Part of a small language model's weights.
Training: a variant of Muon for these matrices, 440M tokens.
MLP neurons of a small language model. Each row is named by its layer, matrix (down: output weights) and neuron, and shows model dimensions 0-95. Each number is 128 + 32 x the weight over its row's rms, rounded and kept within 0 to 255. Numbers have three digits each.
A block is one neuron, or neurons of one layer that tend to fire together. After each block is what it responds to, as a language model described it from the Wikipedia text at the highest values.

L8.down387:093093182125136157136094121154124125169169181070092144074186094158105131102173096144135162159096132126114117149156149148099133107129124083132135148134139161110192096129165169078135090144164129113147091169099120154104090069183103131065111150124146097161091154091225179078167127100201145133
L8.down561:156090115156162134163150115102185099106156103182155118110124124113093132089137136172111186079102061139091138148180099177159106174149159142151107117117104120126133127117134136098122091111139098124160098096077127100122162127147144124094133094128154134138172134160255109146097130149157137133
L8.down958:119126126123109166119132116097138104157148137112107110053181122090106134142165170167143124117123123121103125136142123195192140167092135076110112106200142166112150115150094127070150128143093131165080123113092120236101182154114140151174147146120130182093151127149255152172154088180096187168
L8.down1768:135068110159140105174109091093119095132126166105134151055145137138070186130141138158125150196127159119177157130116119137094114126155127125138140064195186222179143111189145104144160121153091106183131090078100122114130121154147176143096127150117116146175165116123255123008156169096112191095
Item-ending delimiters

L10.down500:132112074155105171136138151117149148138162065174112180149109068151141169080154095122134168109117179078114094167141128138111139150125128135157072129071185111118146133123136097090150154129135187109110180123126111055110142129123151110071094156097179106086189125106127127132134152089086092153
L10.down518:202115099086115117105053115088133119116116077110155167142085083149105110075105106182122126132198180133136104053144139181154118186140097082127097187119184197167129089148141163097115189104110122139114152148127186146196088118202106148154130123117133147107088136130115122118080155115142113133
L10.down559:154149116081060122108159090117141138155130099151133167169105179192173141148111112119118100124102112176161175056071146187169135072114130073137139143065129179161152110102196110129110145107153163165095139139190132138119130072174145139099143087094139116142136103159116119141139118141182127079
L10.down696:116097163101152130114167148111069121079102157177108172185153148122127133143205104151176195106163110078115130152152143120158149078121080103123170117110098188100124130101113160131169110109101124071143141065124109143090153094143092126138169133070136133159136137117200144065154152098086120165
L10.down710:078146081140137203126065121164131123155190124120147114161121177099141120083120107148159178123109144081122106135179116155131139130112191087186095115203099157140197150172150046164180159095117142118138122115138162144113159128111143085133083127214160123134094122132183117161139157094112120157
L10.down711:129115140109127124103104179102111118100103147147116129084116134132150159116089100130167136141075168158132140143145135146165116140146167106089128131140222110142122134159119125158122133132147146121143078121119103118175172117154202159160118135174123148154131128149094152129147167102105122119
L10.down744:138112130121131120191118087121145108129092106157142135102163106155086139139150142116120128152141145129138078106124147137152141121122189145066111099083193105113129136160115120125121080144082075092146080107100117155096097114093127133150082107141101146143100154143140115119065114134113143127
L10.down893:114062133099149143108143143125104148043137088091091141122171146119118076090097131145143138177140099198115146165161196144131189165141136158171071123130129130091074113134148089181155119092156157209147142106121117154136134154157114127140189117115141114139138150138053090129151093158208136140
L10.down930:127140064111143116117087125211050101102148129097145169112159114081122109172120103122093105109145125117101133170143154130112058046119122112135162162160201108085124141156162127143151131148099081108141152153159099143155125099078149072142161130144124090147095097089192168173133164086135092142
L10.down1022:120099069115115122160124174103154134121083106127097126114140138194100119158124100172066114147086150087118091144106111159097117136129092083104161129173162132101161104117112169137118086046074116097121118143114143102073159126187140117134113107123112115145072100128255138142112082123110159146
L10.down1026:130095087103084111104129094121128107171161142120167173108187165081193171099114165120149155169188180164107145103161145131153113145147087153150157134109056145149123202181180193138122135111142167131125203101112122130166170130181106120114054086145140074091104105136081147128110137057194148131
L10.down1211:050186106075096112116124097167222110110115118114105138134163117167164102135131130131150166129113095145119171099098102101120108135117122128155137177173186159074135140177120158088161138122151110165091149137126076142106149065094095154087116159179109129131145152101093134077172110142128087126
L10.down1373:039134124114139125101121066165125163110129107104079105155088137131156140158097085148099138138090145120186181088110121131155124123091078139101126170106141113163193160073049137126141119151199216099110140144164156180124158126098154067059112098139077212168144085190170074112084086153087110165
L10.down1474:090182106117133171169135154149139160155088095107172126212121059155105067113120118169110132131155160136096171104105140125122074111183144064168151180089111116163138187141120089122225118206096122112099085091122144089100146101185167142142206139164081162097233115121224117137098157137103120133
L10.down1556:106120146100145148114120074123090121129109123126148085199141146101141135125068082130163158082113159135148093113167095103155135109174143144082127082152032110110082161121151162183136153080138053133161123151156087169184187139143149150062116158124158201130158193166216113101129151178114138132
L10.down1731:156131129186173097125161146111094160113150119135152123166167112138134126148166157115130184103054154131149175128134180216114132106095118132128120067148144087056071117117152090153140159140054116168129145130085182123084096113057125116115172089089123115101118106094115145106148123145151136193
Inside geographic and institutional terms

L3.down458:152179124105100125191136112145163156137126062086163146174133099142180138112134088124086100197131147140164137123097103092115156158100176085126184130217157106111136089122157142104219128084111093166063105174149124141112081084132171109100184138118146071136111137100147082141134157132135156170
Whitespace before numbers

L10.down14:141131137148189143140156176121124199140158105102129114116119116146076084197076066122127062152094140171122043136144085162157142058170116106156134140049237153186130162129028144132126126158160107146139129172100111140154122107086137105079130130129168131086138164155190100139112149086105166161
L10.down241:117111108123100078165083129068121099146146176094144126150136192113144129163183103152108188134200120168162087131139135167141105115083122096139157148136145114138096133167096127149108084105133199075142098158128120146083122166140046067081137109108162106150111143151003073121084161183120169124
L10.down289:152119138127114099105153090128141163127204102105071076172145139149131165096091128146131153131082085147091141147078185119133146130186160154120111153128124188152137182090103135101155185112180109124153128102200067116140146081102158122131042125146139156123142176129255126152145076085159136118
L10.down336:131135124119119112128115141179132137163156071082137111158126087109195108100166103103115121146125091100093139109142185062114152100106084145109113097119215123121084113085134128060174077154090080142135121066064114125123130129100130102098155080066049137080161161115255152163117147083164104128
L10.down513:158202089128119133158063130124128138136113096103150126112138190144119093106103154088148076131126088153136097161153104067118149161114104101114111140081077131163081177131101118065214129168107115103139193177144222132136096059131132118107137154088066108135103074199255135112040145164109136121
L10.down526:141102181132166134141119178095146144158174107123138124113133104119096175109113157145149163127154133177103169135158106088127079118104115202097153119126066095069097194087144137096078137074136139190154164142128166104112091080118202069081162096121145120103144161156124161126102112126141129100
L10.down561:174092137108152124139076118072089061143120139181187082119155164120176099172136122150173117134112132137119113099113106058124074162109106110103160162119124114126154132090041164116119116087095112142147113131163192161117082142127100107142147123142167164107104180086240174096159110138093126128
L10.down762:130139115110099115147065102130166155115155114104145089167111172120117149122174132112148148069094133091140088128134111130192113121161144138090144091088121078076145104133159161181098180143109123106161073077130138130135073107156126178182157153175116178152139123115136116086186143144152137113
L10.down935:161124108136106146124100114151178107170148122091072127134124152093155131138154109097080129133151097173089143128091067076132081131072172097074121099108132079152118224115172131147162153082119201145137106155093152150138146149145149090097130148115107110093197078144060098087085143156164119136
L10.down1090:120090104101121094098119077220152074133101094127174124211072151112108134096094113152100091111132180148125167116149124061094218112104135202127104108144071108079163124109180118197161142201104125091138135163098100151165188162106163113165112134111128138177141134075243116207121137131162103189
L10.down1186:142155120118082108169125153104144086108095074100096088244139166166114155129100168092073082114145113133121158139126091086076126151128092169116036094151114142094122147163127139113142136122171044092092158063110142142168131197131158116110136146122044187135210130133241136112181105106112116141
L10.down1400:114102146105107103178178127062125158150135099150076130121128075113156143104179159147110122144125082144096114179116165146120162118104151116115128094156109148126145174100122124132126100145097132118099108149108165129145110124096166127080091167168156087202110100128255155124128040181154124104
L10.down1478:109126145188154149122092121146116184099173216118093107157104089061085140134139122212123098182111133128120058118117156050140125114172172140150119135136044097127113189156157150128158123156132110138079131153178069153131125158112123103164097077130179150113162095127255129138118147113081095168
L10.down1507:120135132038133134115103124094134084154169088167176124101157172051064108172159125081117092124132165125187121069216129084085148142081178146111131147144168136144135141092117097105126096101151125132159137070154198165151141111146151174094107163101180203096082091175196147100133140149100037098
L10.down1548:158199123113102197142132125065152119122086120092120123120073133134164101091167125129144143111137102107089182140086104181137158131129134178124060155170138133126176114145100103118127131127140114158122134112111188192129119065093112127127094118177066142134160159079076143186139192175201068136
L10.down1612:086134160121162191124138148097129141181158127072161178092168159134107140148114092154085156106127156135127107173145139094146133086127162090118146142132230109149100145104172129133122124165078126128113168142089147144150116151091089095093089150151139113129124116157255125148096155124126145136
Space before numbers

L8.down720:179056123098187175149137126155201123122108152205147111151135129137099128072105135163137094165123142102138137131128089088084170074110154132109140071103126114107125135169141112144080125129119095170203104126120132109065212133114143073138135177152166156095122160089189100119115172124129123168
L8.down1044:119087104106114132133090158124161085055143087141101148117130103115163125113128097151145060160113109161104163102066169121089148072143119149138124061103181111135136152128139110139110136169116086194140154090127154135102144145136118113113092118090153137123151150082151133103153180063126199133
L8.down1363:170145226122125135144065098136134147141122161113142164132143113116142154159178083074129138143132145113158119134127163151126101140103136194083168079127101136135146108086122106164107132140140145135128064115085169072116162089138163160149139134137124053151125139092208173109155139083160115145
L8.down1693:181181117138209146130150087216124122150174130093120162139100126105140126138135128083102164076137218157095172139100169087143163134136141141156175128120099159111153103095156142115108181128170178151128146120101119133159146082171115148088131131161116108095139152077070081104147087139131116109
Such/known before "as"

L10.down50:135137105179103118106121184160117118160131104133212095097121111141138113138103110174076131144129137140131149132171204171087132081132120099107092136176115084206118157113147109103049095127109140076095151135176096121120144104091112168151179152154126142161105119110159073107115136132159148146
L10.down440:101150152165214129116134102129084121112208097178084073196101163104150143091114049189148113182181136166110049130145112091141176108174099102140136157156082125109111135122083078114085059151173070176168133159113106123146160106135091184114136154137119113099078122123175125117072159132165106119
L10.down465:100109119134158139186113125081149090122147120162100138098207143067106191153161106124115105168076114139167101144136063160146116115135133115058089104180155104139138142098110110186201131126128126088159086139159139157116180116085070157116186118158102158127121136127155129165111186115098144158
L10.down499:121070134093136112114031115161115162136125090109101096128063115153113144140115180161098164168156132116116138052125152159075126158100127159151160107127154199121133180159139130116170103168124096140144125151140114107089136197126106165114050149113113143164078150133157114083126160107078180153
L10.down502:115067057094130160159116169124088094099151102095139167129123150124175155149173124155079063200112170132133114145077099125136171097168063079098174140123047165127102144118139084174162092145148118096113107154191155120124086150127053103138144157083146101167100106122201101137141072095200107132
L10.down646:137137082115140186162137131118088144144131110127110149104109174140136134110154165115074137132049112106166172091112136174147105149097174105160103129121154155137089115118101108134122118117138133132079111131126096175138119097172082137140087137144103126127131143080255068103150128108097120091
L10.down652:143193165088129193138169080142125214146149115222186074097084084139147174109128205190076121136141088125137108109125100143155143171078141117108056170084094191121150088132141117175109161045135091125153159175114154181104137130150147165116092106153142125091163122095194118089118171095144180139
L10.down734:171126175099122114176164143109125069095114108132177155150151148092158163074118171149145146149123127103123014140148145141098106140072127124159144104142082070118198179109151145128123135164152097173167108103139109102144146132126157138052116086112156125082106133124209146143091166137124130153
L10.down782:150126124146121125165133130196095135113103150121098083093083108100104144172130091122098086117156123158120132118186042146136133091147090133149100044100052140074173146179171086142109105122138165133120105209229098171132130139138141098130116179198138137145104147153127125139111157117100159149
L10.down786:158116118144152147105137116129125093110066104199143157136087146044136152109198079218085142160209172082140105130147139126128113165183066078122106116132090116131120070119093082114125120102155124136113079122137115157114116113117146101169163107131123083135085131108024121162145139128135139123
L10.down1049:148160132147146135116109145164115109082154138079131187148116134121174135153113103051093168182131076113160096137144108172184082164135130128138129120122105159126158058140198113136159048156093102108110107126189148132201118089170079126120075153098103093087118084132130152083188163113123134093
L10.down1209:152085190084125179166076075115185136110141219169116163166152126109177158144110070097102119180120191131170151127137135126098121092142139117151112107148137181141131137051093090159168179137108133170127171140150154091150146115124177149105145149151143124096144169135156142184134074142067137160
L10.down1451:161146112124157144109142128191110146169070102124089140105045108121135085082125075114126082126107121161077150132159095152137144148081124127127102136126099101082153092142140129110180094122113158151093123159065099173170085160208098105193152123103162157112137134162078136152154152077153169110
L10.down1468:159173141126134206161112130097088139152140151085158150124107125106182123088137109146139106124189141169121164179169129156182141082177187112123107083103235102099167099140163173139145125115104082136170118129117115111128096111118134081058179184105081119176106162168048146188130110115100129113
L10.down1657:111131105104112139144145172078114112103205146121125157129142123150138094140139057090168090115088116160138166089157033154183116125118138107155084137103080132209132156144124086097183193144118089130119169091130109189114146121143120105182155093106104133075131187070135141146175156100179143079
L10.down1714:121158176140112201161131139134147144120116121165143035172141162186130140161153137100141132103117148071122099097169188096185100147118100111139043176061065203114154165151066147140113151108162094160050165128133164104161101138162078178122152124116201095077097170151121156119145129158108191157
Example-introducing "such"; name initials

L8.down518:201121120197104094154089142100176133124135093129149176090157073155110178130149113128143103139159109136115086192073085092150134130115093138054117095171224161133104154176081130131161145121132143110078051105125115104156129090128144110143127113146148092124125178155255079112098088146180148141
L8.down1290:172108171126226121121055157105222159185100096087081131093117119084219090145103163143126153114131165094139102154122157108113142144148151104078097145111141147132099140134089158133097109166152152135178124157125115118148168163190146150092169132079120083135191115116193097109135155133140103075
L8.down1708:156123132121110184142075147115106117160148092098075128188156139204174105110107102140159129141142171138165107166118123101124136118115097139076118175126138138100087093125176149050103101125101189147071153137074090153164084162101143099100127134134129096148165097128190131107088089123112137140
L8.down1729:138114146135199102121159121111117096130099108079133110101151162147125101092104103133101120117048142165060083098167092082099159081105147181098174097148147138105080187132130121120164114129156130142097078179210133149158143129118130116164136069146069080109127133133188161092117084145175130114
Space before numbers

L3.down354:140126162140168154127103066122118159124111128206110156104120177088145153185093097126139135116138139181159126066112119117154147110100132078085139129168116136110089095108125129133130142078139087118117166100128200113102125103178130108099130089125117083114090221116104133111145073167204115144
Descriptive adjective predicates

L3.down1693:106114116121127110083090167146127091080125088073113159089119077152087096151126172151217140079155133132089159172120119106141076154154146109092103123136128180185134153108148150128106196136091144093162128157125136109126142195104184059091182155204163174164070203129213112134094142147189137136
Table cell separators

L3.down1742:136095144151140137071132136109131110097175171188143136208092162058142126091106157158100145118160196108098174164087129129046149125148106104125057101099050088112130093130209135152198152166102123129143100158146127134128115103118098106117131095098157097201141124201198120114118176109155190144
Closing of inserted phrases

L10.down29:148098135164120123156142185117144187186125125125107106109127117031107103114141156180184076138163146178168180137073141095097158160130159090139151124183124137108123131160149166150129116117166146127130151107154203144089112138165137126168109140079099091144141172138255088183120103081071159142
L10.down205:164087152121072091127088097125176126116126163168123123126165135069153133141133172148128092104110113112126153096135121130075109164127155074120114174144171114174162109084126095107158064068136067165093119089088118167130101154164110180127111096151118164102115095080185094131100108121094133142
L10.down233:194146123149148092115113147098151079126061124156095068120075088114115187124105090144138156073074080127167146141067111072130122151151154081129103180119231131165158056126147097151080109156156178171120145120214111175181084158065113169148092068137157170129125133112076092132131074159145134065
L10.down293:215149147131102161125114102162152147114087150105092079153148147118109126132129135148107111074185142080077116103162143120170126093152135053140121088109145186101125159065074118144106117116132136093147170110114076164163126130138147110217060139160134121141133108096192119111138138128184165058
L10.down326:106130174149172123074097097127125172126136060103069127159071161150205143085152104105161134147154090111178138159154103158135154098094126089131136133131104102107136191122135118118143114137076152111105167124137177142105131152107192156168125110096112084176187083122143171206135155184151159129
L10.down454:150160129167106110095185121143152148112133130148161183089114192113055123112169125137116115152193125142081134081142104126141149075182065107105119122170124147139134165128134146105123133069148146100089159178141151166074100108071174124166150151142164142065226089055105096164178164100092079092
L10.down479:099128101105196078090151146141144134064133178147149112146040158113117149128128122180143115144107133062130174109146106124132110102125116152144153152099064144135110068081116103130178134100170102123106113198072131132131154188091173152135104199143132105143099131148195196070139141095127111149
L10.down507:135175121138106032163122087136119137145103109084123070153153126176088104107100154105190168072089133168119077137141127153109126184178179133131136090138204128095113166119098102136116034034109146142150119175177115144136131145108073217091104096145126135111116162132225095078149091103145086115
L10.down691:119147152153088165122169124152124138131088148129160138136050131169051103093159095116125074113153089105114094101114165153097197187130136141107140117165136095174099141120132095136104056096144115168179171139087083148144137100129175107120240095132137161130129124144236132086136113096133168064
L10.down798:066063131069185138109180069114119118098176129093101139149091205097158096074166127117159134112112143166136078147133057129141110121124112102100127127107172152147125094074164158155066122113105118100122121101138157086088111098171211148110145135124116106127140117136179113145149104100093160126
L10.down887:090110077113078104132135123086078059146124121119126186133104152117089133116107145140121118105105120150088131178142103144128128153126166130119059168137188150147118159111098165147142151114105105137079144123158106123182162162179098206158135131159159122099096135109131135144102109142163119210
L10.down1390:124156124138087116181176117132113158130094089160092109194112130176070073145122154106145150187085152149144101027161172062110075128090109105116130137098084125146124167156142126137133132100141167134107104111162112129113107051172094143153158166135149128161098104155062159086115130137147117120
L10.down1419:105128077128155135108124081102116108079169111114150169164099116124115134098143126160139127168099054143123049102126146144158153133138148113133157157135070092134135154103132199144109038131098110175175183111206089157126164120161104127143191078066109158156133116124125137149112170129120107113
L10.down1570:145158088142092120122106114059101197128138115141150164125140207103108142138161130111164148148130111147096155103134114193122175074062154112184118102154137096147155085095117184095090149093098162120124120099176138103085095049086053108085110160155134115126150159132157079094109167132152118136
L10.down1593:122113108146079136144135141126112108115168050132041149168122181110089091112178159074142084162086143133155131190123110109195152146173136166114152111123218076101112084088102137155100111154144177113203097116093176111103127188095156102104109179107071151141112197094150150184141096158098142128
L10.down1768:160146138155064079094114103162067117130083134097154150147165152167106120090163052141150127104098091138078089104151123101118122134195196115138136117128123160076097156169095140109120100121137105182091204143157232146081160114114150127122160102114105177119108090140128172070136141134159136068
Vowel pieces in names

L3.down1328:095178158125129093128207078127092115081134180125087124166159148144108115095092117142176075121157115105125178161110168080074147155175145129188084157158146157164088137165113104113170059157189104165146183119109109174162126128124119171115152207127149145112149146117158176193168152190205116098
Mid-word "a" in foreign names

L10.down131:149144150129100079120151094097125114120126170083075172145131114123111130109103118172147150130062151086194122111087107162157131121113117109112148155097167085135113135140148128105126127133107140130131154105113074081105163127122143193144128136065081146166123088173255126095064134111083077146
L10.down151:082109106153128166116120127093121102148185116142166126130152086108126133127171097106145146134133123164111162175134105101148146152101138093098129125089148071161150170098111146151125187163144149109077075087124153121091130121135144120171192090135084143157146134140234111117109087173120141137
L10.down391:110094154144148109137151060196068094116068085103123146142097100164135080092082099132166131181107122168110073170111130073084111165121118197118103152161208137138131166130108123149151208093104121135101130108133151146125091077095113148130121094111094133144141117103255101120103121123148095110
L10.down393:092140153116151132118127141133156099139133094138124143183119155152134078150110177110169054066146130145114077180129146158067176152124100139082080129069134115162157105132173089138140183187160133112117130158132146124136126145090150125065081101112105114163095102138231082074132083142152138154
L10.down494:118116121176077135107091159092087174113145123152158147123121117159192110119117137103166122117138179106102129110141104092156146108076098137193129122209109140151151130166125177144111155141145035070097152097128121102090108166142132168171146107162163152124123139208139112174120105149107202121
L10.down520:115165169086118106110084173090126141102179164161075124117084103116092196115113073113167201126116218115162123125148060095066128116124145134150135168105123105128116130102113131138070109115134062134118118167154134129146109161137150108155170120149119121090121130153255142076179111063119139115
L10.down569:100118066101146142142099108148093126104131119059121135115091138223119104145114112189137145162137070130139094114126136093128128141132128120141151129143159156162136137119099140098080137161126101136139115086130111089144120143168174166131117150150125145113118168134255119099118134069073136111
L10.down571:117057138117118108136121136134194150132163165105130154174133180151160137127193137159146110110118145111058142110092150177108154152087137179125173123119148106117087087175141093107095150154072095171094093088167137166160124080093152146128119112119199120182117065136167099119133133075063134115
L10.down1145:174128145113143133190038125156131180140094155106090155164113104128112207131119131165111066116166075156180114104133143145209051142134130130171100106146230137143109138128127144144118112084088108192142122175140023108127093086082150157097146132101091086124101157125199100169139140142135123126
L10.down1174:147179108128156103124146178120171136136104156137187127101105095095143065140162091103118071138109154191236163106165171090155118120164132109079156149154076122162133143149117124148184131144167095131105105093174076158187139086090139165120136096139099155164082126124200116125098158142127130122
L10.down1297:091088080139112134139061163148134149126161036114115128135099157125153142091153141093109066160170154083161155129135162122103118095118178156123119075134133091135106136120103132083112132189107165121139157146142110091150120129091210137133143093153127137117164124102255148142091130108146145097
L10.down1343:101124149121131133121056148102096132201138169183122106118136166166153153146145111093107130147094104112164098141107147129151085148084172155154103078141167132114158127121122102124150086130102144129160107120108207112134131095134141120139106103144176135144078067181255102094128113140105118105
L10.down1642:184090111127109097133110125101193143125127150131122112129099042128089162135133066132150146160145163135117176152140139127117086149136110125140128140077136097111186084182143114111110089171127138127145121086147087159130120120110129138164124118084126169125108142148255101104116113179172144092
L10.down1656:158143157110126104110127111167132120088108176151134146037102178102115119110112126073121174170161147154098118162124167175088165071136122179160107098129052132101135123144114119127113117085093118119126166171188122122147147169135140079058094110163120136149128166126255169159148133132100138144
L10.down1682:122146138124153170125117171131127144085159146152180145165151085143209117159146104153134090119110114107097107158163126191164081103146181161122097142130098088158117145142202149181129116185154068138142152137170118144113124131109131216139144129136162118155137090106197116161119159170132076139
L10.down1748:109110098119133110144064171112096121113104134152145138133162058135103136082141160145089098119096137125155201145157078090151104076160133116114103133115152116102047125105138121180154056150100126132121154116153120124147090101067162083141133120086054092177156127154235165161108120130096139121
Table row-ending pipe

L8.down575:139023102131105105119159091140088144159138182133122103072125144101145137113063153131082127111099131096119128122117150085092117094142135151091157175105154160169099092167098108147153146120149117140143137127162109189153142099147158132110144182120144156147168125114244164149075075113148091104
L8.down593:208140122169107144176129128126098216124102122095082098188141154087144181098152118186171138137103140113087111152137099128169117098185146118106140117137118128156124094119080164174097079206117069103121114162153091116162117137127152158152106143064105078154191039165255162177162108089127139130
L8.down787:208121144155078175126134119103176149153125082163111143123148130121147191165138104078139104134117168091172137133183147137093115096085141091085118115135084105089091126099086089082149088166102125158138218125186143152213160103188152181151109167113138134187125122161252118091094195092094090164
L8.down1510:141123184092164135123100121165106141098192126110119157105171109099153143116085107102111125120165128097083117152083121074081107125097119151069118122127154126147122114099147146165140163102164064125103101130100156094160045141131129100072117107127086132121126141142177117175129131108075110135
Coordinating list connectors

L8.down82:125090067163105114078181134162174148102160120130110152105121139135134127130117045170125131116173100155085120133113147110128161165159152139097089066170159115118124189130109157190066138105078117167154192184155160159199169140121196191163116077111104159126177096072188113124144126085103184123
L8.down460:137145168141214118117155134093121186153159145106100065109113066149096141108176139077118103079148136079130144078076117134126111145139112123089155147094077090145128111177120144182084153168142119173140150119150126101135171113130234083107110104087123132086111179097212101149138067140144161126
L8.down1078:197179191176126102092172138096122085136079114128182093177113126161111141116114109114145125151138109104081067140112104113159197091129136125129141117087103120173056178130081140133107154144140082154182119139131122134133137159153172174154119144129187121124117129134129080138113117207096135115
L8.down1478:108130126182123084108169102158144146179095175135100093143119141096103124114150043116133097104103153094098083092209033147119133118149083129131136136183126104147102100069102207141147100156152100095133144161109142169159119090094096076115137122128112150085097173124026118139160117149151176108
Word-start fragment pieces

L3.down91:147154127105099145167076155196114056110107085111157136128070171170118134077163115064135047117106141128131176154094083101160178107103130157123183081059195094147096117166124109030124072127105137172156136149107129150115071128120068149157124084123096129135155113113032164099161084144142123092
Such-as and quantifier determiners

L10.down266:108121135124092131166120110172139105137088166172113092071147117115105192167133088170105147128113071118080080148160132135101160159143143143106154136138141141133118107136116083091156094161161128175140023130129156162176108179185110170138155164109121097175120106098175143120094147131123148096
L10.down364:180147101096119206097120106116078133155086165155157101084149101126072156103088180095139148144210106179137118088107179145130146090094132120144123208137123087155162157115150154139106127137121064081146180164187132108119131082157155109118142111089139096086116065161113091137111158084064109103
L10.down609:151127185105144118170086118115142087108119129100072106155087113151140144066153142164163083136114065160092144123106135124117119190108184099074111096100125092091139141159068122116135132124164135090160166101116122179147133100180146084130151131117112174182154145105255141152183132117134157079
L10.down697:157062110129147113120147164114115130091165100129133140102108069178138133137135088108076129097166113084088105162167109127155165107146099082106152106132063133165218128132145125176107130152168085157192131124157171077151120136078191148093141087121076146112120154183036098161181127142188131141
L10.down746:131111164140110079102099135099135140048112067157086148072182125070107191116101140157088127103147165215102151170118098110133138134099074133105186104123069115158096085195130118110082175104137114114094132158132104128141138107110149141114058145113103142153161125161255063132142064128121072122
L10.down770:191122140098143190198167127133076113053106161112117081128123079103190175136128034100130115146145086070144123161101077114166160173164139082114115136121042120120119101102053083131164154197132111117086058119176119092136112147126163096087106122148122195086118098148012106123099111147139148130
L10.down953:092140158147142143088122120106102124164094148111161068180145126114136112175177104096190093090077138121087127174127200166139127093157173195124108146120050093149132166141146136190143139117163114120132079105183134139145122123075193148051100096158100139139156164160127185082096176053083135110
L10.down1064:082084142162112152106161141119207121158184107167155031067123131115137162141192112162112159108084104134122174117103086186180203160143129091208173138125219159091122126131084117130100143123145109123100153199125188103129160156154139129135121126132153098109158101124075126161150112212130132147
L10.down1190:120162075102092149092149164108178101137085126142094096061043105141148153108042195126087051110128135124145133176128164078125127162131168121154110119090178133121077176162060101110139114173080075152119087137083075145199125102148115128148165152096106145161144155080205120089120158142084110091
L10.down1212:146191056070075112178110125114160146142095194110141036161129133203148138091160125103121143112179087112085108155160193123119059172117074143129052097150088114072151117094153137189086107104133131136138183119068107113144173168122116162145132151155160109130077138131000174082127150127071121190
L10.down1312:166132165137095134111163136169154090140119145122170165058121153149105140157113189096126119124189154090150116154194087160098137143130139042130103118156174092089103072135141113128113089161152104118115090195107113112131150129163129126191194140178147128171078156162175132095140127076128148122
L10.down1369:147138141132106174115200119136180156179142136167107133115138166126063118113193170172134114114130110143214127170127035162112156157081173097166155122157121144125076155116166129090109126108144207165066141127184122124090125091150083181076152141164176064116090117111201150080117128138112086096
L10.down1433:134070125162117146108176062121083111124118179191195189139117119081146107170001147119099111128107151113123050157109138103141137128086130121124129117175087110156073119115132166146127119123117110099090105129164116144083162132109100097144141147060163079097075127177131104112092144138097076136
L10.down1438:157133159108156122052157176113100144125132090170135115113125152114117168140158122157125124125142113092082126094105100124160162110169179115144140151191094115094127147127171130130102149169133150093131085162196153139163142069131119162149181135111154093109130144176150194129154148184149079140
L10.down1635:132107117115087173147134164111093101148101098122098109082085123099117157087176143163111088086106130188091117146090141117126124106149183112159069167138239156142079118167120158109143128092156140101113062102094175109167099097114105157126154178039100143153135133077120150108109139206163077119
L10.down1704:134065101123149152141107127156092158088138107167156027112167141152140120088133112174144138067130139108060105143197154194158123121086128086127110111097132152114125103108149139186136080102153125131153142122112179125145129152136096146106163110134103158166144112131160119145138131145128088122
List coordinators